Part of a small language model's weights.
Size: 8 layers, 3 heads of 64, MLP 960 squared ReLU, vocabulary 1024, 4.52M parameters.
Training: a variant of Adam for these matrices, 5750 steps.
MLP neurons of a small language model. Each row is named by its layer, matrix (up: input weights) and neuron, and shows model dimensions 48-175. Each number is 128 + 24 x the weight over its row's rms, rounded and kept within 0 to 255.
Before each neuron's rows, "fires after" lists the tokens most often just before its 100 highest values on Wikipedia text that the model never trained on.

fires after: " d", " t", "ec", " T", "or", "ac"
L2.up270 [139 134 129 161 141 127 121 117 134 154  91 122  75 123 158 125 140 132 179 123 111 143 135 121 146 100 100 101 148 151 129 143 165 115 118 149 139 105 152 123 152 172 104 149 116 103 133 175 137  97 136 112 137 116 143 134 136 116 129 153 107 139 120 169 166 153 122 147 141 125  60 125 115 176 126 103  99 116 106  96 103 110 109 126 113 146 125 153 145 115 131 101  88 180 102 127  98 139  86 109  96 128 145 167 108 138 169  99 107 139 173 149 170 136 137 130 148 127 120 114 159  91 112 151  98 107 152  99]

fires after: " was", " is", "ly", " were", " been"
L2.up182 [137 116 143 112 155 111 159 101 113 172 111 133  88 152 143 164 120 134 127  94 158 131 157  99 116  99  92 136  91 144  80 135 154 110 138 129 111 161 154 107 116 132 132 200  99 101 138 148 156  97 123 160 109  97 123 145 159 110 101 127 101 155 101 101 150 105 100 126 138 137  68 149 176 147 149 132 124 169 153 136 103 106 129 150 124 175  86 138 135 131 122 118 145 106 153 143 136 125 108 125 143 123 155 158 137 147 151 138 138 127 154 158 170 125 150 123 104 149 110  93 151 130 124 138 138  98 149 100]

fires after: " be", " bec", " was", "om"
L2.up896 [139 120 101 141 117 115 144 118  90 132  99 109  63 137 122 175 120 148 119 112 144 127 132  94 135 142  99 124 140 125 107 146 122 120 144 136 183 189 159 124  98 119 120 127  98 122 161 121 158 104 137 152 124 110 119 114 181  99 119 101 112 140 142 185 100 124  87 117 123 158  94  74 144 119 162  94 141 172 121 134 123 150  91 114 109 128  69 103 148 150 118 102 159 104 134 163 137 128 122 105 126 144 136 122 130 164 138 155 127 111 143 134 134 172  99 126 116 121 127 104 102 120 123 154 165 116 138 131]

fires after: "ed", " was", "ated", " were"
L2.up497 [ 96 104  87 145 131  75 162 108 108 158 100 150 129 125 124 143 134 129 124 141 140 134 116  96 148 125 117 176 117 124 126 129  98 106 158 133 138 151 130 112 123  83 120 183  84 134 123 128 156  95 135 164 134 127 127 151 159 100  98 105  94 125 110  83 121  91 127  99  63 160  80 103 121 149 161 138  88 154 139 154 151 139 171 126 124 141 131 160 107 141 140 151 114 104 155 155 165 124 165  88 176 130 113 166 101 150 129 159 136 128 153 193 151 150 151  91 119 128 146 112 126 126  92 152 121 148 116  90]

fires after: " t", " m", " d", " w", "d", "n"
L2.up333 [106  99  94 136  97 124 153 124 134 177 126 109 101 129 158 160 130 111 109 130 104 142 156 127 120 151  91 114 140 122 116 154 171 125 141 137 109 142 161 131 152 122  99 108  89 132 110 152 136 129 157 103 120 128 134 167 160 108 118 121 123 125 108 176 146 147  99 160 125  87  99  94  76 160 159  85 154 128 157 138 116 143 137 123 106 148 144 127 152 118 156 126  91 125 119 114 132 122 140 128 114  93 156 150  91 116 148 126 108 104 137 160 165 153 152 133  90 166 146  63 121  96  79 148 102 109 132 141]

fires after: " d", " w", "ab", " Ph", " D", " ch"
L2.up632 [132 106  93 113 134 138 160  99 116 174  78  92 138 150 120 136 160 107 143 148 130 102 102  98 106  91 131 107 174  99 132 174 152 137 113 146 138 124 161 122 142 140 134 118 139 136 136 170 120  94 148 127 125 136 101 199 149 101  86 103 114 146 106 171 124 128 141 102 185 124 137 128 123 148 156  98 118 128 146 120 107 155 127 126  87 121 145 121 129 138 160 125 118  76 123  98 141 139 121 156 115 139 130 103 109 174 120  86 131 152 124 125 161 121 175 126 104 133 143  82 133 138  77 176 123 114 155 158]

fires after: " d", "ar", "e", " re", " ch", " bec"
L2.up798 [136 129  97 111 117 116 118  76 113 182  99 114  80 146 137 140 164 124 152  99 133 141 143 146  66 100 112  99 134 137 109 131 125 112 127 128 132 183 158  94 107 149  88 114  75 119 153 155 168 120 115 136 115 133 129 191 166 124  98 104 128 131  91 172 131 123 135 116 168 119  91  64 127 130 126 113 102 150 143  82 114 127 157 135  83 119 118 143 135 127 144 118 109 101 106 137 116 158 135 122 151 151 158 131 112 176 122 108 121 134 145 162 148 162 135 132 125 124 149  98 120  77  96 114 108 116 145 131]

fires after: " is", " was", " the", " be", " are", " as"
L2.up719 [134 107 120 119 123  89 105  88  92 144 137 124 108 104 141 137 179 152 110 139 133  93 111  79 148 123 114 128 113 117  88 123 173 123 153 159 147 119 179 128 131 139 142 139 115 112 123 134 176 125 126 114 127 133 114 134 151 130 146  96 106 144 126  75 109 143 101 106 139 143 102 101 134 119 115 133 138 191  81 140 119 177 141 137 102 134 137 144 117 122 123  89 141 148 143 197 130 140 136 113 153 168  93 159 127 184 114 139 115 136 128 135 114 176 148 152  83  89 147 135 121 111  86 133 151 100 109 103]

fires after: " the", " an", " his", " The", " its", "'s"
L2.up539 [124 107 137 137 146 114 123 140  94 100 131 122 138 129 142 157 140 157 118 126 151 143 141 141 165 145 131 115 159 134 147 108 154  96 147 155 165 124 138 112 127 114 132 111 133 135 151 130 140  95 124 145 182  99 194 125 143  90 178 150 109 160 115 117 105 109 121 131 159 107  85 156 105  95 133 139 127 146 132 106 156 154 174 115 123 152  96 121 178 104 154 146 168 150 160 126 125 112 102  69 131 142 108 133  89 121 155 147 134  99 176  93 110 155 118 106 154 118 129 121 104 119  96 106 154 122 115 104]

fires after: " be", " was", " bec", " l", " t", "s"
L2.up24 [153 131 114 111 146  98 155 145  63 135 108 137  85 127 113 152 184 125 122 115 156 107 102 104 119 143  89 135 105 126  97 179 120 121 153 146 132 170 157 103 125 136 130 124 110 115 126 143 127 101 139 131 108 108 104 129 162  88 120  93  78 148 139 133 126 117 137  93 121 131 117 105 143 153 137 111 130 188 125 138 105 168 146 117 131 139 137 130 154 137 112 116 128 112 145 168 138 125 134 102 139 153 129 148 123 159 117 178 130  95 130 137 153 174  91  96 125 106 143 115 119 100  91 141 158 129 151  80]

fires after: "st", " d", " D", " t", "d"
L2.up100 [154 135 113 147 109 111 121 100 121 164 145  90  80 115 167 123 143 135 136  89 113  97 170 138  81  80 113 131 145 105 147 107 156  91 122 163 119 111 134 125 106 106 119 128  96 115 140 179 146  93 145 146 117 104 115 155 127  98 113  61 124 141  75 147 113 128 126 110 170 119  65 100 125 151 129 129 100 143 102 126 109 140 148 141  82  97 105 107 144 136 162 117  97 153 104 142 118  94 129 151 142 131 145 105 117 164 154  72 104 118 151 147 145 119 156 119  89 161 139 120 107 140 143 140 113 131 175 115]

fires after: " the", "'s", " The"
L2.up476 [ 98 150 119 113 145  98 141 113  97 101 130 110 115  70 141 135 133 120 120  98 139 104 114 144 161 120 104 131 127  96 150 131 132 104 160 145 119 144 156 131 117 144 172 150 151 142 153 124  93 120 132 132 210 108 122 135 117 128 106 121 161 144 122  81 130 144 139 107 134  95 134 116  55 115 116 165 114 128 127 137 118 175 124  94 107 157 114 141 159 129 145 157 146 138 133 139 157 106 140 124  99 109 117 114 111 135 171 155 113 128 140 101 132 120 116 113 141 104 140 139 123 106  86 106 174 147 132 109]

fires after: " was", " bec", "n", " re", " were"
L2.up813 [123  99 107 123 102 115 117 120 127 155  78  87 110 128 137 151 115 137 135 104  92 109 153 131 144 125  89 137 125 112  78 117 103 130 160 122 118 128 129 127 107 131 133 137  62  95 122 150 137 117 144 146 125 109  94 162 173 127 109 130 144 147 140 110 113 101  78 115 116 152 129 100 164 155 158 138 104 136 130 135 166 140  99 118 132 144 133 125 101  98 135 119 141 102 131 150 153 147 145  98 124 157 122 165 117 184 151 150 118 121 138 179 137 115 142  98 108  99 119 101 123 139 132 155 114 106 136  65]

fires after: " d", " t", " ch", " ", " l", "ic"
L2.up458 [141 135  92 134 155  81 116  83 125 146 127 116  67 132 186 123 166 141 142 122 147  95 116 154 136  68 113 117 117 169 108 138 115 114 132 140 155 108 152 137 114 145  89 196  60 122 109 170 123 101 138 101 123 113 122 170 156 128 100 126 130 151 103 146 124 131 145 134 138 124 125 133 157 127 151 129 121 120 127 120 138 117  92 140 104 142 153 125 109 146 124 105 101 154 141 164 133 152 141 162 176  88 167 129 112 159 158  84  97 123 144 193 156 179 121 111 122 116 114 128 132 171 139 132 118 112 154 149]

fires after: " W", " Y", " sh", " w", " b", " sp"
L2.up241 [135 146 120 114  91 126 153 149 148 146 130 141 142 172 137 151 118 133 155 133 152 103 123  95  81 117 155  81 104 120 115 131 104 130 137 150 103 118 119 110 126  79 145 165 112 117 119 106  91 110 183 175  94 123 104 139 125 143 147 102 101  99  94  95  97 101 130  84 125  90 161 117 123  79 134 123 155 125 129  99 142 166 121 131 138  94  95  88 113 121 124 115 156  81 118 116 112  90 146 152  89 131 105 136 138 135 142 158 155 109 137 156  78 151 144 128 142 116 159  97  92 127 127 110 138 106 133 157]

fires after: ".", "6", "8", "4", "7", "9"
L2.up500 [133 142 106 104 103 103 101 168 144 143  71 100 144 131 100 135 130 126 136 105 140  96 129 120 100  80 117 176 104 135 129 163 125 106 110 150  70 151 133 157  95 108 111 130 122 116 140 144 175 114 157 147 118 142 140 143 128 110  90 116 119 116 126 123 119  94 132 125 131 129 116 135 120 121 128  95 131 126 154 100 144 185 155 138 104 114 100 117 138  82 152 125 126 143 128 143 122  91 107 152 163 152 180 136 121 130 138  97 148 151 117 141 143 119 103 164  85 113 135 125 117 134 106 100 179 164 123 119]

fires after: " ", " d", "ec", "m"
L2.up911 [143 133 127 170 151 141 133  93  74 102  65 114  85 141 139 122 162 118 161 163  99 116 143 126 143  86 173 148 157 140 107 112 156  74 101 122 136 120 150 139 169 148 133 126  99 122 146 128 111  65 131 119 140 140 154 201 146 138 114 136 132 119 110 164 139 153 113 127 140 111  85  95 101 106 122 132 107 113 116 130 147 158 112  95 106 110 138 150 125 147 126 159 123 167 155 137 127 131 116 133 133 115 148 167 103 148 136 126  88 132 157  96 149 141 124 110  82 137 104 167 136  92 126 140 139  96 136 127]

fires after: " bec", " w", " be", " st", " rec", " d"
L2.up536 [143 121 107 103 130  90 125 111  92 142  71  92 106 141 132 179 113 141  97 108 158 112 141 125  98 128  86 154 117 107 133 138 121 142 115 163 128 152 157 113 109  86 109 144  86 125 132 171 153 124 137 151 133 125 103 185 142 122  73 109 119 122 128 121 142 122 106  93 111 139 105  78 141 118 127 120 110 157 125 115 141 152 177  95 111 106  88 153 117 137 108 132 174 127 145 154 144 141 131 122 159 160 105 146 128 180 163 155 131 106 130 129 129 135 132 115 115 117 121 118 114 129 111 127 142 128 126  74]

fires after: " sh", " b", "g", " Sp", "b", "w"
L2.up928 [ 96 132 135 133 102 130 154 132 149 151 137 137 109 118 105 153 127 157 155 145 191 154 146  99  93 157 102 115 103 115  95 169  99 107 126 121  80 159 148 103 135  82 108 124 109 153 155 141 174 154 134 123 145  97 112 104 149 124 119  89 146 112  93 102 113 103 108 109  96 149 108 119 149  84 142 118 129 110 142 114 146 130 127 102 141 102 112 118 106 141 139 144 198 111 161 144 129  95 168 120 140 196 119 103 130 108 136 149 164 101 129 113 150 153 128 122 131  83 137 116 146 139 141 111 136 130 129  88]

fires after: " is", "a", " was", "l", "el"
L2.up28 [130 117 102 122 185  84 116 103 126 167  98 118 148 126 162 140 165 149 119 116 164 102 142 111 154 145  76 118 114 156 111 147 136 139 140 142 148 136 107 118 145 110 162 177  93 121 119 146 122 114 163 162 114  81 142 165 185 110 140 156 122 139 150 119 109 128 114 155 128 122 119  92 174 143 153 130 150 163 168 123 134 131  97 124 107 167  93 147 125 121 116 110 155 119 136 148 141 134 132 123 130 133 120 196 109 112 135 130 142 122 133 181 121 171  91 146 127 106 119  87 113 151 132 124 131 112 116  81]

fires after: " d", " D", "e"
L2.up924 [124  94 109 150 115 120 118  93  90 144  84  84 111 117 128 165 158 116 138  96 118 116 124 123 122 101 142 158 128 104 134 133 134 115 113 142 150 133 187  75 151 135 108 143  97 123 138 170 177  89 121 162 139 150 103 166 171 103  99 132 118 161 103 158 140 159 118 100 151 132  79 101 124 127 160 122  94 167 107 103 145 196 149 128  86 138 128 131 118 121 181 143 132 111 144 121 165 122 118 109 128 116 112 123 105 163 130 114  98 140 160 132 152 112 132 119  98 101 146  96 129 149  90 150 141 114 151 102]

fires after: " w", " W", "W", "f", "oss"
L2.up600 [131 126 164 171  86 127 145 150 101 140 101 124  89 118 111 167 150 141 136  96 137 150 132 110 103 139 163 116 156 104 142  85 144  99 120 129 107 166 128 114 170  85 103 111 149 119 167 183 130 115 172 153 115 107 110 147 138 128 152  99 122 130  85 161 143 133 112 151 138 108 127 103  95 102 142 116 142 138 131  99 116 154 148 129 105  91 122  85 158 166 151 134 129  85 139 127 159 113 120 132 118 106 122 141 111 134 140 112 109 136 215 132 119 133 147 140 120 134 183 141  85 131 135 120 133 129 136 137]

fires after: " the", " The", "The"
L2.up412 [116 148 117 109 143  89 137 145  67 138 108 119 114  58 156 164 184 136 120 134 144  98 109 139 140 139 125 175 153 126 144 117 168 117 121 171 147 113 126 126 105 146 120 141 121 132 171 138 123 117 139 174 165 102 152 112 117 134 107 110 122 130 147  49  87 138 118 136 120 107 127 129  98 111 126 121 160 161 125 132 137 161 179  81 121 124 142 145 164 124 158 130 138 141 130 165 113 116 135 123 118 130 130 109 139 126 157 160 106  88 127  98 118 129  78 116 119  98 126 148 141 133 103 110 211 136 123 116]

fires after: " w", " W", " d", "w", " n", "W"
L2.up273 [152  96 168 104 111 122 132 116  96 184  69 128  89 145 134 115 153 146 147 113 118 139  91  90 103 121 133 118 145 106 114 138 115  91 103 130 122 143 156  94 122 130  96 147 120 160 168 188 161 123 142 166 124 128 105 161 163 113 126 122 112 120 113 153 118 126 106 125 132 146 107  96 145 117 159  93 126 148 144 114 112 162 128 129 112 108  78 105 125 128 184 130 112 138 133 135 128 132 131 124 142 154 140 126 131 165 101  87  95 120 160 144 174 121 152 138 109 112 129 131 100 129 108 122  99 146 126 125]

fires after: "\n", "′", "4", ")\n"
L2.up559 [126 113 126 122 126 116 117  96 127 131  94 104  88 153 150  92 149 114 146 115 123 122  98 132 154  72 166 139 130 129 156 139 163 106 114 139 119 149 142 134 118 136 113 108 123 152 150 109  93  52 138  98 150  87 131 119 147 115 123 106 139 160  83 161 146 145 142 145 151  95  77 140  69 134 155 135 112  98 119  87 115 128 135 140 106  95 137 164 141 114 184 130  99 121 144 128 129 138 110 143  88 114 161 147 134 147 105 102 107 133 175 101 158 116 121  89  84 144 127 135 128 113 111 130 115 129 161 143]

fires after: " D", " d", "in", "c", "iss", "D"
L2.up184 [117 129 140 137 140 102 156 109 122 158 126  57 118 101 132 125 141 121 163 145 108 103 119 130 121 113 129 135 129 111 105 139 181 107  94 144 158 117 154 111 129 135 115 163 127 115 137 170 183 123 124 154 117 150 105 190 127  76 151 120 104 154  90 121 121 159 144 126 178 110 100  78 136  95 117 112 105 129 154  81 133 129 148 125  43 114 113 123 125 132 164 152 121 114 114 102 134 145 112 147 134 129 135 108 122 155 150 121 134 125 164 162 135 122 149 118 115 147 123 148 148 131  99 119 111 106 168  89]

fires after: " he", " who", " to", " He", ".", " would"
L2.up836 [149 132 135  98 121  93 152 147 133 102 119 103 110  84 106 118 143 173 162 128  92 135 138 176 113 145 127 145 118  68 162 105 122 100 110 146  85 166 153 143  71 107 178 151 127 135 103 163 154 129 166  76 161 124 114 129 117 120 113 127 120 103 102 145 103 122  99 117 113  96 123 117  91 103 139 129 125 117 149 127 161 170 194 119 102 107 153 110 128 110 187 128 192 170  98 126 142 143 104 111 128 117 137 125 127 165 108 141 126 132 106 146 108  92 135 147 131 105 173  72 121 155 121 139 138 136 112 128]

fires after: " b", " Sp", " g", " st", " f", " sp"
L2.up918 [138 130 153 136 113  92 116 121 161 162 103 144 135 118 145 170 137 156 159 128 173 141 143 129 152 143 114 130 120 119 131 146  99 114 141 133  64 125 179 131 112  91  98 150 130 144 156 159 145 136 144 148 150  95  93 105 107 103  98 119  95 109 149  88 128 105 105 116  98 138 111 121 149 155 133 104 105 101 165 105 166 168 106 101 140 129  93 107 115 124 134 147 153 133 104 134  86 104 151 139 124 142 154 152 112 109  89 136 128 105 149 158 115 105 145 105 133  77 136 120 149 136 167 121 148 106 113 124]

fires after: " ", "–", "7"
L2.up150 [156 128  97  98 130  82 136 166 106 149  98 100 127 106 109 134 128 142 128 112 123 122 152 112 138 118 128 124 119 125 132 137 142  92  99 141  93 142 123 112  97 148 128 164 130 126 147 111 134 112 163 151 106 114 153 185 174 102 105 115 139 119 147  89 139 133 137 140 105 115 128 136  68 123 140  98 130 116 173 117 145 173 124  80  62  90  78 103 120 133 119 105 162 158 127 107 109  96 135 133 152 158 168 141 131 110 108 129 129 153 112 187 109 103 109  79 138  91 121 133 128 134 140 105 139 127 135 130]

fires after: " d", "ec", "c"
L2.up0 [ 94 113 112 125 140 129 121  72 116 141  96  98 100 152 141  82 136 124 151 112  88 144 104 143 112  70 142 124 144 116 126 145 137 104  92 126 144 132 137  85 136  90 121 134 123 124 133 157 210 119 106 153 139 157 121 196 162  82 118 127 120 119 116 129 106 117 115 141 162 146 105 117 135 128 144 100  78 136 103  88 125 123 155 163 111 123 107 132 118  85 129 137 118 143 133  92 123 142  94 131 171 115 107 138 117 176 129 104  92 124 163 144 178 154 146  92 108 134 125 110 146 129 111  95  87 115 182 106]

fires after: " w", " W", " p", "p", "w"
L2.up200 [110 123 129 131 118 138 134 118 118 139 142 131  97 150 120 140 138 131 112  78 132  99 130 101  75  92 152 124 107 122 108 118 137  86  96 111  92 117 135 136 153 108 133 127 135 117 137 140 132 141 138 149 104 116 109 177 116 158 121  91  96 123 108 126  97 150 134  79 150 134 132  76 130  71 168 138 116 162 169  98 151 118 135  94 135  94  94 120 136 116 136 116 117 126 135 163 136 117 136 116  92  89 118 147 119 174 118 102 145 141 133 136 111 126 120 135 126 145 131 103  97  71 106 128 126 118 127 157]

fires after: " f", " has", " the", " m", " had"
L2.up60 [109  80 123 103 129  95 145 124  76 113 109 148  92 116 123 131 159 176  90 133 140  93 105 129 170 142  79 139  89  97  91 119 157 135 141 140 146 137 140 141 108 135 161 140 111 124 125 126 150 133 130 136 150 124 158 170 179  89 103 138 114 109  95  74 136 142 120 103 131 102 113 137 106 128 126 120 121 102 157 115 173 145 179 108  98 158 145 134 155  88 118 141 158 139 142 136 108 136 173  88 162 136 124 136 122 157 117 182 112 129 120 127 125 116  98 118 123 113 115 115 132 134 119 138 169 123 125 120]

fires after: " was", " were", " is", " be"
L2.up178 [121 126 144 133 135 136 139 127 137 172  71 107  52 112 117 166 117 140 148 118 125 125 138  96 103 110 123 112 125 119  95 130 116 128 147 148  99 177 156 119  93 120 139 187  47 129 147 157 168 119 158 166 110 124 122 121 124 101  84 146 102 155 114 154 105 111  88 148 105 133  68  58 146 166 117 148 124 114 133 104 122 107 119 134 123 131 101 130 130 110 118 120 104 130 151 146 131 128 126 101 116 112 148 138 124 150 102 150 124 115 160 172 154 153 123 111 114 123 136  98 136 132 109 159 123 112 156 102]

fires after: " W", "W", " p", " w", " —"
L2.up394 [131 138 164 130 117 154 102 154 146 127  86 107 133  97 125 145 148 148 188 144 159 130 105  66  70 108 119 124 128 136 149 137 117 150 127 113 114 144 122 126 126  98 104  96 109  89 170 121 134 111 135 139  88 110 118 107 133 114 110  75 146 144  84 196 136 126 135 128 143 103 108 102 128  72 151 114 120 112  93  96 144 164 160 118 127 121  81 116 124 143 164  98 117 107 137 135  71 107 116 163 111 137 145 134 124 106 131 128 147  97 146 155 147 111 139 131 154 102 153  83 148 117  89 133  91 143 112 132]

fires after: "\n\n", " d", "ec", " |\n\n", "C"
L2.up914 [105 153 121 148 122 137 166  81  63 129 130  73 121 126 158 133 121 135 162 138 151 137 109 120 143  67 137 164 160 152 125 111 177  95 137 161 131 126 120 106 134 141 127 182  96 133 130 182 146  70 135 125 159 107 126 196 130 118 167 132 110 127  99 128 144 147 131 147 168 125  63 142  97 118 163 153 126 134 122 143 134 118 141  97  95 140 125 129 124 155 148 155 121 134 168 118 133 139 118 101 111 136 150 141 115 132 147 141 142 102 194 126 155 140 101 105 105 137 129 114 114 108 102 133 130 101 157 151]

fires after: " bec", " m", " the", " be", " g"
L2.up558 [131 132  97 112 108 103 129 106 120 165  90 140  90 122 106 172 137 116 130 134 144 154 121 107 121 114  66 147 106  82 127 163 110 125 153 128 122 168 158 116  84 152 154 132  91 120 142 137 160 118 153 148 119 102 121 145 155 114 129 151 122 149 136 127 141  98  75 139 110  89  55  68 123 109 119 106 117 139 152 143 147 139 164 124 115 135  84 100 155 136 120 124 147 101 103 168 153 158 155  91 154 129 138 169  97 178 154 166  92 142 166 149 104 154 131  77 111 142 143  86 121 122 116 131 164 133 137 114]

fires after: "\n", ")\n", " /"
L2.up379 [137 117 119 148 179 166 133 122 143 152 116 113 149 141 103 126 126 141 165 137 129 114 114 122 134  86 171  94 138 111 136 136 120 139 102 146 111 137 163 138 160 139 108 115 145 161 146 113 116  84 128 117 182 135 195 135 129 136 138 119 136 142  67 164 133 153 153 139 140  94  89 118 100 131 149 106 123 108 124  87 150 148 131 122 134  83 128 126 139  90 154  94 120 117 121 115 121 103  93 140 137 121 147 121 157 123 113  95 117 109 148 100 125 120 148  94 102 142 117 138 164 127 124 139 117 110 111 154]

fires after: " was", " he", " has", "l", " had"
L2.up326 [107 102 119 114 113  93 122  91 111 115 110  93  84  95 127 135 154 187 139 113 105 110 138 138 133 141 150 106 137 137  71 101 136  91 156 167 109 121 197 107 113 135 142 153 102 130 122 152 143 125 158 128 129 151  93 164 162 121  76 135  94 121 136  75 107 111  96 137 140 114  90 122 165 132 116 141 115 115 135 113 132 113 159  83 108 122 123 140 111 126 149 131 113 121 134 152 101 160 144 119 116 175 115 125 159 170 111 155  94 109 125 120 173 136 122  97 142 131 151 148 144 130 119 151 127 102 132  95]

fires after: " w", " W", " res", " app", " p"
L2.up586 [159 118  82 117 137 155 162 147 135 119  97 136  73 140 114 189 123 138 127 116 166 107 122 108  70 138 134 124 104  92 158 138 148 108 128 146 114 132 119 129 133  70 114 132  89 111 154 159 125 115 165 144 116 108  94 135 111 117  96  84 126 110 127 123 112  99 118 116 118 103  93 107 130  71 130  91 129 112 168 140 123 151 169 115 137  99  88 105 104 145 148 170 165 120 116 133 156 126 138 122 172 134 148 108 141 117 128 112 113 149 119 157 121  90 138 130  94 124 172 144 113 108 124 116 145 126 138  94]

fires after: " w", " ch", " m", "w", " ev", " up"
L2.up728 [130 128 147 107  92 133 148 100 119 125 122 135 127 152 131 150 122 142 145 108 171 144 153  65 116  92  99 111 139 105 148 124 142  87 116 172  99 148 146 109  70  95 127 137 110 139 170 128 157 125 181  96 110 126  88 139 158 141  76  98 127 136 106 160 161 130 104 140 102 146 145  77 112  86 200 105 143 145 153 113 130 174 128 126 116 115 104 116 160 140 188 106 132 111 115 151 121 141 162 144 125 153 145 137 147 126 145 124 109 107 195 154  98 135 144 147 128 114 152 133 100  79 105 133 136 107 119 138]

fires after: "n", "re", " n", " D", " d", "d"
L2.up738 [150 119 106 156 131  60 163  65 103 152  89  89  55 107 148 140 173 103 130 113 105 149 149 121 124  81 104 114 152 115 128 161 132 122 145 128 153 155 132 101 100 136 108 138 158 114 148 166 135 112 119 136 126  92 125 151 144 101  91 107 101 114 105 175 153 153 141 120 158 111 103 128 150 147 122  92 110 146 129 116 113 159 125 140 100 107 121 136 167 155 137 116 104 112 116 146 142 136  98 127 133 147 131 120 150 148 132 121 110 112 140 178 158 169 123  91  68 141 123 110 136 125  93 164 104 121 155 121]

fires after: " w", "w", "p", " me", "qu", "ab"
L2.up720 [128 122 107 139 117 154 157 139 117 132 133 106 117 107 113 134 139 163 161 100 150 123 121 126  82 100 153 105 161  95 167  95 177 141 111 155 104 139 157  88 118  68 143 135 104 200 170 114 133 123 150 170 121 128 123 128 153 115 109  70 148  96  92 132  83 106 124 108 157  91  91  77  86  99 138 160 115 130 145 117 109 144 159 106  88 105 110  82 126 143 129 150 123 120 131 112 180 110 143 139 151 118 128 149 111 103 138  89 107 148 135 122  92  96 139 134 124 124 158 131 110 106 128 109 119 132 113 118]

fires after: " w", " D", " W", "w", "W", "e"
L2.up81 [141  99 146 183 108 139 139 154  96 106 108  96 121 126 130 148 112 126 153 148 144 111 124 106  89 107 159 101 170 118 134 124 112  88 144 159  81 136 121 131 103 131 133  98 154 147 193 101 132 116 121 146  97 143 103 154 140 171 130  66 141 110  91 136 132 115 114 120 144 104 147 121 139  93 146 123 138 168 118 105  97 149 140 117 133  82 100 102 145 136 140 128 163  79 168 157 143 144 168 145 118 130 103 135 156 151 176 104 147 119 131 106 171 121 150 132 145 177 145 139 102 121 115 123 144 109 127 133]

fires after: " the", "The", " The"
L2.up225 [143 124 101 153 113  93 140 109  92 149 141 102 121  70 121 153 151 153 113 141 137 115 100 134 191 160 118 167 134 120 165 112 159 154 122 154 159 129 165 130 146 159 111 126 121 131 172 127 135  99 113 128 166 107 126 118 131 137 133 154 104 132 128  83 160 167 142 100 177 114  97 178 161 104  93 152 108 131 116 133 167 144 155  53 116 139 132 132 160 151 121 123 166 143 134 149 138 132 116 131 107 130 114 118 107 129 151 120 146  96 143 103 131 119 132  79 131 117  93 119 142  91 122 147 123 159  76 121]

fires after: " w", " c", "w", " h", " res"
L2.up553 [142 145 108 139 145 153 122 135 133 120 118 109  87 116 100 167 130 147 143 124 204  94 120 113  54 121 135 132 123 100 148 142 134 101 124 150 143 146 133 102 125  88 122 117  80 139 171 140 155 103 178 125 112 126  92 119 129 127  96 102 153 114  99 130 158 122  83 149 115 125 117  85 132  66 166 109 154 134 146 110 128 152 160 135 101 126 111 106 111 137 107 151 124 111 147 141 130 115 135 117 149 133 150 108 132 154 171 114 109 155 133 148 119 109 116 134 113 136 132 146 111 138 125 119 158 107 132  91]

fires after: " b", " F", " sh", " f", " B"
L2.up937 [113 113 114 131 148 102 160 128 113 140 107 140 104 121 123 166 115 167 152 116 166 137 152  87 114 153 101 156  99 119  96 111  86 133 151 154 102 147 143  93 105  86 137 135  98 136 107 108 123 131 171 175 110 101 146 126 157 116 132 149 116 122 123  65  96  81 104 125  84 149  88 121 147 150 181 118 158 173 104 137 129 150 118 128 135 146  87  95 139 132 130  94 153 103 166 160 115 126 110 110 121 163 131 115 113 135 124 149 187  98 153 149 143 127 101 134 140  94 126 137 142 129 113 111 162 139 101  97]

fires after: " to", " would", "ould", " who"
L2.up446 [109 134 112  99 129 125 142 167 112 109 104 121 151  99 102 108 153 133 143 129  91 102 119 152 140 138 134 132 133  99 113 101 145  74 127 134  59 162 149 120 103 143 134 124  99 149 106 140 127 134 156 130 143 118  96 177 148 124  71 126 141 123  96 129  79 102 162 116 137 109 145 103  68 161 128 100  78  86 159 118 164 153 163  66 114 120 150 127 113 134 160 152 123 161 112 115 110 137 132  84 110  98 154 181 136 161 130 136 104  99  98 152 134 105 165 143 115 130 131 120 145 128  95 141 149 126  93 100]